From a checkpoint of a small transformer trained on Wikipedia: width 768, rotary positions.
MLP neurons of a small language model. Each row is named by its layer, matrix (down: output weights) and neuron, and shows model dimensions 256-383. Each number is 50 + 12 x the weight over its row's rms, rounded and kept within 0 to 99.
A block is one neuron, or neurons of one layer that tend to fire together. Before each block is what it responds to, as a language model described it from the Wikipedia text at the highest values.

Segment-ending boundary tokens. Tokens closing a paragraph, infobox field, or table row, e.g. a period before a section heading, a line-final place name, or a trailing |.
L3.down144:55 43 16 60 50 30 38 48 42 29 23 49 57 38 55 38 53 53 50 57 42 52 60 73 47 70 56 53 60 57 61 55 38 38 28 46 65 42 49 40 74 54 48 55 56 40 52 44 54 54 53 64 53 58 57 08 42 14 42 55 43 67 64 62 63 50 51 56 00 41 34 52 38 54 59 34 51 51 55 37 48 55 34 64 67 65 44 28 53 42 55 53 48 52 58 47 50 33 51 60 52 58 39 66 46 44 51 50 46 54 56 52 34 44 51 56 39 98 66 44 52 39 38 61 36 45 47 56
L3.down783:47 51 23 48 48 22 38 49 44 52 11 71 51 24 59 46 49 41 49 51 48 42 46 80 46 59 57 56 54 61 41 65 48 41 24 43 74 37 51 47 53 42 56 54 60 50 54 48 51 64 56 59 53 54 55 40 48 52 41 55 35 72 53 57 65 59 59 54 00 51 35 49 50 50 55 47 58 54 55 32 59 50 35 57 61 50 51 25 39 57 54 52 40 49 43 52 48 33 58 58 55 59 46 75 52 53 52 47 46 55 47 48 33 54 50 50 48 75 72 43 51 42 39 66 44 49 39 47
L3.down1254:52 41 17 50 52 17 39 51 46 35 26 49 61 34 55 43 58 49 41 67 42 54 52 97 44 53 44 54 72 61 64 62 48 35 32 53 57 36 57 49 62 40 56 60 58 47 54 54 66 44 37 51 56 54 57 29 45 23 38 51 42 64 62 65 63 42 52 57 01 47 34 40 47 47 63 28 55 54 51 35 44 43 31 44 71 62 57 37 67 44 65 45 41 59 43 55 46 31 47 56 51 66 35 58 34 51 51 43 49 57 54 71 34 48 38 49 38 87 71 47 49 39 49 56 38 33 54 50
L3.down1576:47 53 48 33 53 52 55 56 35 44 39 53 69 62 39 47 46 61 47 69 79 69 47 42 59 54 65 40 43 35 54 64 52 69 31 41 58 71 73 53 56 39 56 42 18 68 48 68 60 53 65 39 71 48 43 72 30 53 66 54 38 56 51 38 48 65 54 37 56 53 43 35 47 35 47 53 49 56 44 65 62 54 58 34 43 44 45 60 61 66 54 25 30 54 59 53 52 49 65 32 72 49 63 51 48 57 61 39 46 52 53 48 67 61 74 67 42 76 66 26 33 54 31 53 59 39 37 52
L3.down2099:56 39 32 42 66 42 43 48 34 57 26 65 53 35 50 32 49 46 50 51 48 51 58 58 42 65 58 44 41 40 60 49 40 42 43 50 62 26 58 49 62 41 72 30 61 48 57 51 44 59 55 55 51 39 66 38 63 74 50 51 37 70 72 41 67 33 57 64 00 45 20 46 51 40 64 53 75 31 69 19 58 49 29 61 69 63 47 37 63 58 49 57 29 66 52 65 49 61 61 50 44 67 36 58 39 59 40 42 46 47 24 46 45 38 46 43 45 62 67 52 42 43 61 51 45 59 35 52
L3.down2700:55 42 18 58 50 40 36 61 50 48 37 46 60 21 51 42 48 48 53 51 51 41 67 84 38 54 64 66 44 64 58 43 26 19 47 46 66 36 40 40 67 48 57 74 59 48 54 47 48 57 44 58 48 54 44 17 55 43 41 53 37 60 65 62 51 44 47 61 00 47 41 58 46 49 61 43 65 49 54 38 61 70 58 76 71 59 56 33 60 54 48 47 51 55 50 58 41 40 45 58 65 66 42 73 59 58 50 47 53 62 46 48 21 32 32 52 41 79 66 53 57 50 49 67 35 60 43 67
L3.down2815:41 59 36 38 59 34 32 51 62 39 52 55 51 53 36 43 46 42 42 44 59 54 40 79 37 59 49 62 48 41 60 62 52 39 46 40 72 27 67 64 23 63 58 34 53 41 35 34 59 62 46 57 30 55 52 41 60 93 49 52 63 61 76 69 65 54 36 59 40 42 49 38 32 63 46 30 42 57 44 26 62 47 39 62 39 57 55 39 53 54 53 49 36 42 35 46 48 64 64 42 58 51 41 64 26 48 52 48 53 50 21 55 59 56 47 46 30 53 45 53 42 60 47 50 53 50 51 39
L3.down2998:52 52 26 59 43 40 36 57 50 40 30 49 61 31 54 44 50 48 56 59 43 47 61 78 44 61 60 65 46 55 58 44 28 34 37 38 61 34 42 37 73 49 43 58 68 47 50 49 59 59 48 56 46 51 49 10 40 28 49 60 32 63 73 66 52 49 47 56 00 40 40 58 45 48 60 39 50 47 49 39 55 78 46 67 56 63 52 28 56 42 53 55 51 50 59 50 50 37 51 58 58 58 39 74 55 53 48 44 43 59 56 51 31 40 38 45 50 92 70 46 50 43 46 61 32 49 43 60

Full date position. The token that closes a day-month pair in full dates, in bios, tables and release notes: the comma in "May 16, 1996", the month in "22 December", the day in "September 30".
L3.down707:51 37 69 51 61 60 51 40 50 48 81 48 56 38 49 37 44 42 41 33 45 42 55 55 43 47 51 56 40 57 49 38 58 72 56 45 66 50 55 51 53 32 40 61 49 32 55 39 72 53 73 60 52 35 48 34 47 77 63 62 55 68 38 31 50 39 29 54 42 41 65 47 59 67 56 35 42 50 53 75 40 57 72 55 44 54 44 61 50 44 50 61 63 54 67 61 73 69 41 51 51 51 50 41 52 31 21 60 36 58 67 45 55 38 44 49 47 48 56 54 73 67 35 77 54 35 42 46
L3.down1027:62 82 48 48 54 70 45 71 58 45 41 59 63 45 40 54 65 55 54 50 57 42 76 48 60 49 50 48 66 50 49 54 50 48 47 43 57 55 38 67 51 45 22 38 67 40 38 56 73 53 63 47 45 72 48 42 53 89 44 51 49 54 40 57 50 62 68 34 63 56 54 58 35 40 52 57 38 41 40 24 71 55 63 45 34 57 69 40 41 62 66 78 64 27 55 53 49 60 63 60 63 42 36 37 55 51 47 52 47 56 45 50 52 40 32 42 76 63 45 45 63 54 43 59 32 54 60 37
L3.down1224:68 58 44 51 49 63 50 53 35 63 56 51 50 43 60 53 66 63 40 31 74 64 51 47 52 54 65 45 11 41 48 45 33 57 37 72 57 42 41 44 55 31 67 96 71 49 66 46 39 84 57 49 48 47 39 45 65 44 43 56 54 46 48 38 45 37 35 35 58 59 43 32 56 45 34 29 59 75 57 52 51 57 60 26 54 51 58 38 35 68 39 51 44 54 48 75 41 72 53 45 50 57 52 53 58 47 60 36 46 40 66 65 51 56 59 39 63 34 42 57 51 56 38 56 47 70 40 43
L3.down1249:45 54 40 46 29 51 47 41 47 39 37 52 33 36 35 37 56 53 66 29 75 62 52 43 44 26 57 59 49 45 44 65 42 55 48 66 41 55 59 39 47 52 64 60 71 70 46 49 50 56 64 44 55 46 54 64 43 53 46 44 48 56 54 47 50 49 44 23 94 60 38 52 47 52 65 54 63 45 75 49 48 33 58 46 82 32 62 52 36 63 34 41 48 60 27 78 48 38 52 48 63 58 46 53 39 35 55 52 36 52 57 37 72 61 51 51 39 55 70 47 59 61 41 33 30 31 56 53
L3.down1484:37 40 46 43 48 52 50 52 45 67 73 51 63 39 43 37 42 28 62 31 44 60 13 34 53 16 52 43 51 48 44 54 45 69 60 33 65 55 59 38 37 25 43 64 48 78 54 60 51 54 56 31 48 46 40 32 38 42 44 51 28 41 41 75 34 44 42 55 62 48 59 39 37 51 39 51 58 42 65 69 46 46 58 41 65 47 33 43 50 41 41 49 59 45 38 33 58 52 56 55 58 40 39 69 22 26 48 40 61 53 46 65 48 56 56 35 64 59 41 48 55 62 54 41 42 34 45 51
L3.down2718:76 38 42 57 44 16 61 63 46 47 56 33 29 60 47 47 46 50 72 11 59 53 67 33 34 33 76 36 46 47 83 75 47 58 57 67 65 45 71 36 47 34 57 58 50 48 63 50 30 52 68 61 67 50 47 72 64 56 25 36 46 35 69 22 40 53 50 53 57 60 45 69 54 58 43 44 48 25 55 49 46 44 51 32 68 57 68 44 35 39 44 40 51 49 43 51 46 54 54 36 18 46 61 49 50 60 49 38 34 46 66 56 35 59 75 44 64 29 67 46 43 58 27 43 51 52 46 40
L3.down2975:54 50 45 44 25 48 43 54 36 46 55 70 53 55 48 66 57 24 30 29 43 53 34 55 70 55 58 36 61 56 49 49 51 41 49 55 59 28 59 68 60 58 48 77 38 47 43 54 43 67 61 63 51 43 53 39 32 64 37 48 58 59 68 62 35 50 65 49 74 69 40 31 39 50 52 42 65 45 47 63 51 58 32 70 56 36 74 52 38 53 51 55 52 62 59 47 60 60 56 53 67 66 56 44 24 50 64 37 51 46 67 48 79 54 77 44 51 45 28 45 63 66 43 63 44 40 54 64
L3.down2981:64 55 45 45 56 75 21 47 34 44 48 49 50 58 48 62 61 40 65 47 68 63 60 62 35 46 51 33 49 50 59 68 67 57 29 57 63 49 62 82 67 62 61 61 51 58 46 39 48 59 45 58 43 40 48 38 49 61 40 41 45 27 42 43 32 42 35 36 81 40 55 35 49 68 69 51 55 61 59 52 27 49 58 28 58 60 55 56 49 49 33 65 27 61 37 51 28 41 65 34 45 50 50 47 41 52 36 58 39 60 67 70 50 49 57 48 82 27 58 55 53 55 43 53 43 59 56 54

End-of-unit boundaries. Fires on tokens that close a unit of text: sentence-final periods before a paragraph break, line breaks ending infobox or cast-list lines, and pipes ending or starting table rows.
L4.down1125:54 47 28 41 54 40 50 64 49 48 44 41 54 43 49 53 53 44 61 53 42 62 49 47 36 64 40 40 49 43 63 65 45 37 52 38 56 37 60 68 45 47 56 51 56 51 61 53 33 67 56 39 47 54 37 26 53 54 45 51 46 68 68 49 56 43 38 42 00 52 53 50 42 52 55 60 56 32 58 30 56 62 62 57 64 56 30 55 52 35 55 70 37 47 44 37 38 53 69 39 60 54 47 38 66 46 57 38 57 53 43 37 25 61 45 57 29 65 68 68 51 64 62 61 57 56 35 59
L4.down2421:66 53 52 45 33 18 54 44 55 48 48 46 52 45 24 59 51 60 57 49 51 44 42 66 46 65 60 44 42 48 60 61 59 47 36 60 62 50 51 48 58 51 56 46 55 55 47 52 53 48 56 52 68 44 45 21 48 65 49 64 39 63 62 44 33 51 52 43 00 57 44 50 39 48 59 54 52 46 42 46 40 64 44 57 64 46 49 45 29 45 50 35 59 51 43 47 45 52 44 44 49 44 58 58 52 59 53 29 47 56 37 38 45 32 49 50 53 82 61 58 45 52 50 53 49 60 37 51
L4.down2572:59 54 55 57 67 44 44 48 50 44 60 51 54 49 49 58 58 64 45 34 37 42 50 55 61 54 52 41 52 32 55 69 30 55 40 45 46 49 39 31 42 37 38 60 52 47 61 59 54 47 52 50 31 44 42 57 70 50 36 50 44 65 48 54 37 64 34 66 13 45 57 38 55 42 49 60 57 51 52 51 62 26 77 40 62 39 62 71 58 42 55 54 56 52 19 54 34 37 58 49 56 56 20 68 50 45 63 34 68 47 32 68 53 48 49 33 51 62 57 40 64 58 44 52 52 34 40 45
L4.down2607:54 44 38 48 42 35 47 57 50 45 45 50 46 37 64 43 45 54 60 59 42 51 56 76 48 46 59 54 42 52 52 49 54 46 43 36 50 43 46 45 68 50 51 51 52 41 55 39 54 52 50 60 57 44 48 26 48 06 55 33 43 58 70 68 55 52 55 51 00 43 34 54 50 52 50 34 39 53 43 32 45 63 52 66 60 55 69 36 53 44 51 56 49 55 58 52 56 43 51 58 49 58 55 66 52 39 51 49 52 48 50 60 45 47 39 48 47 81 68 49 60 37 41 53 48 47 53 48

Date comma after day. Mostly the comma after the day number in US-style dates (September 30, 1977); also month names like 5 November, and words in fixed phrases (by that time, for this).
L4.down127:58 36 34 60 42 51 59 66 33 49 53 70 49 22 61 48 67 70 44 50 69 50 65 55 50 61 52 42 60 82 47 42 64 68 41 43 63 46 52 50 67 60 45 65 47 53 47 51 49 53 54 41 58 38 52 46 61 55 36 51 52 41 35 27 45 61 45 35 46 75 46 58 63 41 55 53 37 39 40 37 51 51 45 53 56 39 53 59 23 48 49 42 62 50 33 61 48 65 34 50 47 66 38 47 37 51 66 61 39 51 54 45 66 73 54 30 61 44 34 36 65 55 48 51 38 47 34 61
L4.down1883:53 54 60 65 30 58 68 67 70 35 46 63 51 59 50 50 48 73 60 54 62 52 52 34 44 50 62 37 40 31 46 59 42 39 49 67 42 54 49 33 57 56 68 34 71 45 71 44 42 56 42 70 52 57 62 52 47 40 44 43 63 44 65 53 58 47 16 60 52 68 58 51 49 33 41 46 43 44 55 50 76 52 49 40 69 68 23 49 38 42 43 82 50 48 61 44 52 68 46 40 71 69 40 40 37 39 64 39 33 40 71 37 62 67 62 52 43 46 25 54 50 51 29 45 47 70 48 47
L4.down2339:65 46 52 45 51 36 70 47 61 33 71 57 47 45 62 48 55 73 63 51 42 33 30 51 49 24 66 51 27 62 56 63 28 57 61 68 57 70 44 45 52 50 42 59 39 63 77 62 41 69 61 49 31 45 36 65 64 41 45 56 54 48 70 47 52 41 49 53 92 73 54 60 37 52 54 60 52 68 45 46 56 26 80 35 57 59 29 40 44 44 49 51 59 65 63 62 42 58 49 82 40 52 50 44 43 44 48 60 40 45 59 57 40 52 43 32 34 55 41 73 58 68 41 54 58 53 59 40
L4.down2612:35 24 24 55 61 43 40 67 59 63 61 76 57 55 53 78 38 39 64 50 49 53 41 61 43 49 47 72 47 33 61 52 55 63 54 42 34 65 38 46 48 55 63 63 43 54 79 48 52 64 55 58 47 60 57 35 49 16 62 38 29 57 52 34 44 30 33 59 70 44 67 55 53 27 45 38 54 47 60 54 46 41 44 48 39 53 63 41 43 44 27 36 59 49 50 58 52 42 47 37 47 38 44 64 46 41 33 39 43 39 40 48 59 54 64 70 73 29 60 45 43 61 54 72 55 54 74 45

Biographical "born" token. The word born in biographical parentheses after a person's name, such as (born 1975) or was born on, plus year and coordinate digits like 194 and 39.
L3.down26:45 48 60 52 64 69 54 47 48 38 58 60 57 59 66 57 61 34 29 53 59 33 44 45 46 49 29 49 43 58 59 49 44 52 48 59 51 48 32 41 64 54 73 40 65 47 51 44 75 42 35 56 51 53 52 49 44 81 52 54 83 50 48 56 27 35 50 24 56 24 40 41 68 43 37 56 64 52 60 59 53 65 33 49 41 61 43 43 45 64 54 68 64 43 55 53 45 52 46 88 35 31 59 78 61 50 71 39 53 75 40 53 51 38 49 47 60 52 48 36 54 67 40 77 68 50 27 39
L3.down271:56 34 71 75 43 57 61 43 50 71 55 52 55 55 36 57 34 45 48 54 69 41 65 53 38 28 56 66 44 52 45 38 27 44 62 65 48 57 75 63 68 33 60 39 61 79 45 48 43 50 34 58 53 39 54 67 50 62 43 60 64 49 49 63 37 57 44 67 37 63 62 52 52 68 47 38 40 41 52 46 41 51 48 51 54 61 55 42 80 37 44 38 46 78 48 56 60 38 53 73 47 44 53 37 69 50 47 51 48 53 42 44 56 28 55 35 39 39 55 52 45 69 43 62 49 33 47 50
L3.down484:39 18 32 59 51 50 26 21 35 44 52 29 53 53 39 41 39 56 63 54 62 36 43 16 60 57 61 68 39 38 41 36 49 53 47 72 59 42 53 60 37 48 58 38 28 72 39 55 45 65 63 50 48 63 54 34 63 56 50 58 50 55 44 43 65 53 51 50 52 38 40 65 47 49 38 65 63 58 46 70 40 60 52 66 41 49 33 49 47 74 53 38 44 33 51 66 61 31 54 52 39 70 64 49 44 34 60 63 62 57 67 63 39 48 67 29 52 20 33 64 37 68 43 49 59 78 31 52
L3.down1110:49 54 51 45 52 67 50 49 34 46 24 47 48 59 55 36 57 58 57 70 69 50 50 42 76 57 60 60 64 61 56 47 68 77 43 39 20 47 48 57 43 40 50 44 54 49 28 52 43 72 49 53 67 45 45 48 51 52 52 63 59 51 68 50 58 79 46 29 39 52 70 28 47 52 37 57 42 70 52 49 39 54 45 71 57 43 44 36 47 55 58 40 58 52 53 41 41 38 60 72 60 37 55 69 59 30 70 41 46 28 63 39 63 61 59 36 51 48 33 61 43 44 61 57 50 56 36 32
L3.down1812:48 30 52 36 66 63 46 48 53 42 66 43 38 60 66 53 48 44 59 39 63 61 60 47 61 55 71 36 54 62 49 60 37 47 50 50 37 53 41 58 37 56 55 43 46 53 44 55 51 61 41 47 41 45 54 36 51 53 63 27 42 46 47 38 50 57 33 56 48 51 48 62 49 42 52 57 34 61 50 73 49 56 62 58 36 55 44 37 51 55 32 62 62 41 49 77 36 61 58 43 56 45 64 40 58 62 53 67 48 54 68 41 31 45 43 52 62 41 62 48 60 46 43 51 63 39 61 61
L3.down2030:65 45 49 39 63 51 32 31 37 23 58 48 61 37 71 53 46 46 43 66 48 47 55 38 59 36 53 32 66 81 69 52 73 55 51 59 58 67 57 39 47 73 24 49 54 53 34 54 47 57 29 53 38 69 36 73 58 60 59 49 66 51 55 47 55 41 66 51 46 29 48 39 63 54 52 63 59 48 41 53 33 32 48 54 33 63 59 39 38 50 54 50 64 58 39 73 53 36 46 67 61 50 71 52 52 43 31 67 56 55 37 47 59 56 56 30 42 35 55 33 43 64 53 61 38 63 39 62
L3.down2807:48 45 56 45 65 40 38 47 38 54 48 52 64 43 24 39 52 51 27 50 42 57 47 19 56 52 68 48 33 46 53 38 47 31 40 55 58 50 54 71 53 53 70 54 22 58 59 51 53 55 51 54 69 40 28 58 54 60 70 35 62 42 48 57 33 76 44 47 58 37 53 55 45 48 47 59 31 62 56 43 55 45 40 65 43 58 43 61 58 57 37 33 57 64 45 59 50 42 60 44 35 69 61 47 54 34 52 73 65 42 45 51 23 49 63 27 61 71 61 64 47 51 56 52 38 56 72 55
L3.down2967:44 58 58 47 52 64 54 52 52 40 56 38 43 43 34 55 56 60 34 68 66 56 62 60 62 46 57 41 21 23 45 69 59 48 43 35 45 51 71 56 42 62 51 54 62 52 31 51 34 71 55 58 34 52 45 65 42 45 54 39 52 65 39 58 62 43 69 69 55 49 46 49 60 43 67 48 69 65 54 54 44 59 54 57 57 53 61 32 61 56 45 60 38 48 45 38 36 63 56 44 55 35 50 32 56 53 38 44 43 45 45 70 60 87 35 50 41 47 44 13 49 59 34 66 48 55 52 40

Structural boundary tokens. Line breaks, sentence-final periods and table pipes ending an item, paragraph or row, e.g. before a new infobox field, heading or table row.
L5.down1816:51 50 40 55 57 55 43 50 48 47 50 47 64 51 41 33 58 58 46 61 43 47 54 49 59 41 30 54 61 31 68 55 37 38 44 35 38 60 51 57 68 49 59 29 56 66 51 57 55 58 48 49 46 43 47 34 49 57 57 59 42 44 71 37 57 66 61 61 00 42 73 40 33 63 54 55 70 38 45 43 50 43 55 45 52 44 25 41 51 41 57 75 49 45 33 49 36 39 53 49 60 53 49 44 48 63 39 65 46 49 66 71 40 52 47 43 54 48 54 36 44 41 63 54 53 43 47 31
L5.down3006:47 79 33 34 19 35 30 42 56 58 47 71 50 49 32 39 47 34 54 44 48 39 65 50 36 52 51 50 42 38 57 79 50 33 41 29 59 50 54 47 54 42 65 41 50 50 45 51 41 56 59 44 55 59 49 38 50 58 36 47 40 60 60 48 41 53 39 52 00 58 36 54 50 58 57 52 58 50 36 09 40 62 55 57 49 55 62 30 52 50 64 59 60 43 61 53 64 56 46 55 52 46 48 55 54 32 65 29 26 36 46 41 45 52 43 39 35 66 51 42 36 72 56 50 51 44 57 40

Date tokens before year. The comma or day number right after a month name, where a year follows, mostly in birth dates ("born on January 24,"); weaker on "of" in "summer of 2002" and mid-word pieces.
L5.down1253:47 60 60 50 37 65 39 45 63 75 49 61 48 29 58 33 40 48 75 35 45 36 71 22 54 63 50 52 40 48 39 52 28 41 49 63 65 45 36 66 58 42 38 55 54 49 55 52 49 23 41 52 42 34 41 56 53 53 45 25 66 68 36 64 57 60 55 52 55 60 43 35 38 43 64 67 58 64 70 51 41 48 45 56 70 40 62 57 55 67 56 36 45 54 58 52 51 53 39 32 47 44 51 33 55 50 31 44 72 46 44 49 52 61 44 57 50 48 30 31 43 50 41 59 72 58 43 59
L5.down1889:74 47 56 50 56 51 58 47 63 39 44 31 49 60 48 39 48 31 38 56 54 53 44 57 27 58 69 46 62 59 46 69 42 45 45 46 41 33 43 64 30 53 64 53 56 45 49 55 49 48 26 42 48 27 26 36 42 43 33 41 32 65 53 50 46 45 55 41 65 50 52 44 51 28 33 46 62 61 59 38 55 55 34 58 74 45 47 53 22 52 50 68 59 44 48 42 53 60 63 49 66 31 45 34 38 57 64 41 54 48 57 48 25 54 29 50 76 34 40 43 71 66 55 52 42 38 55 23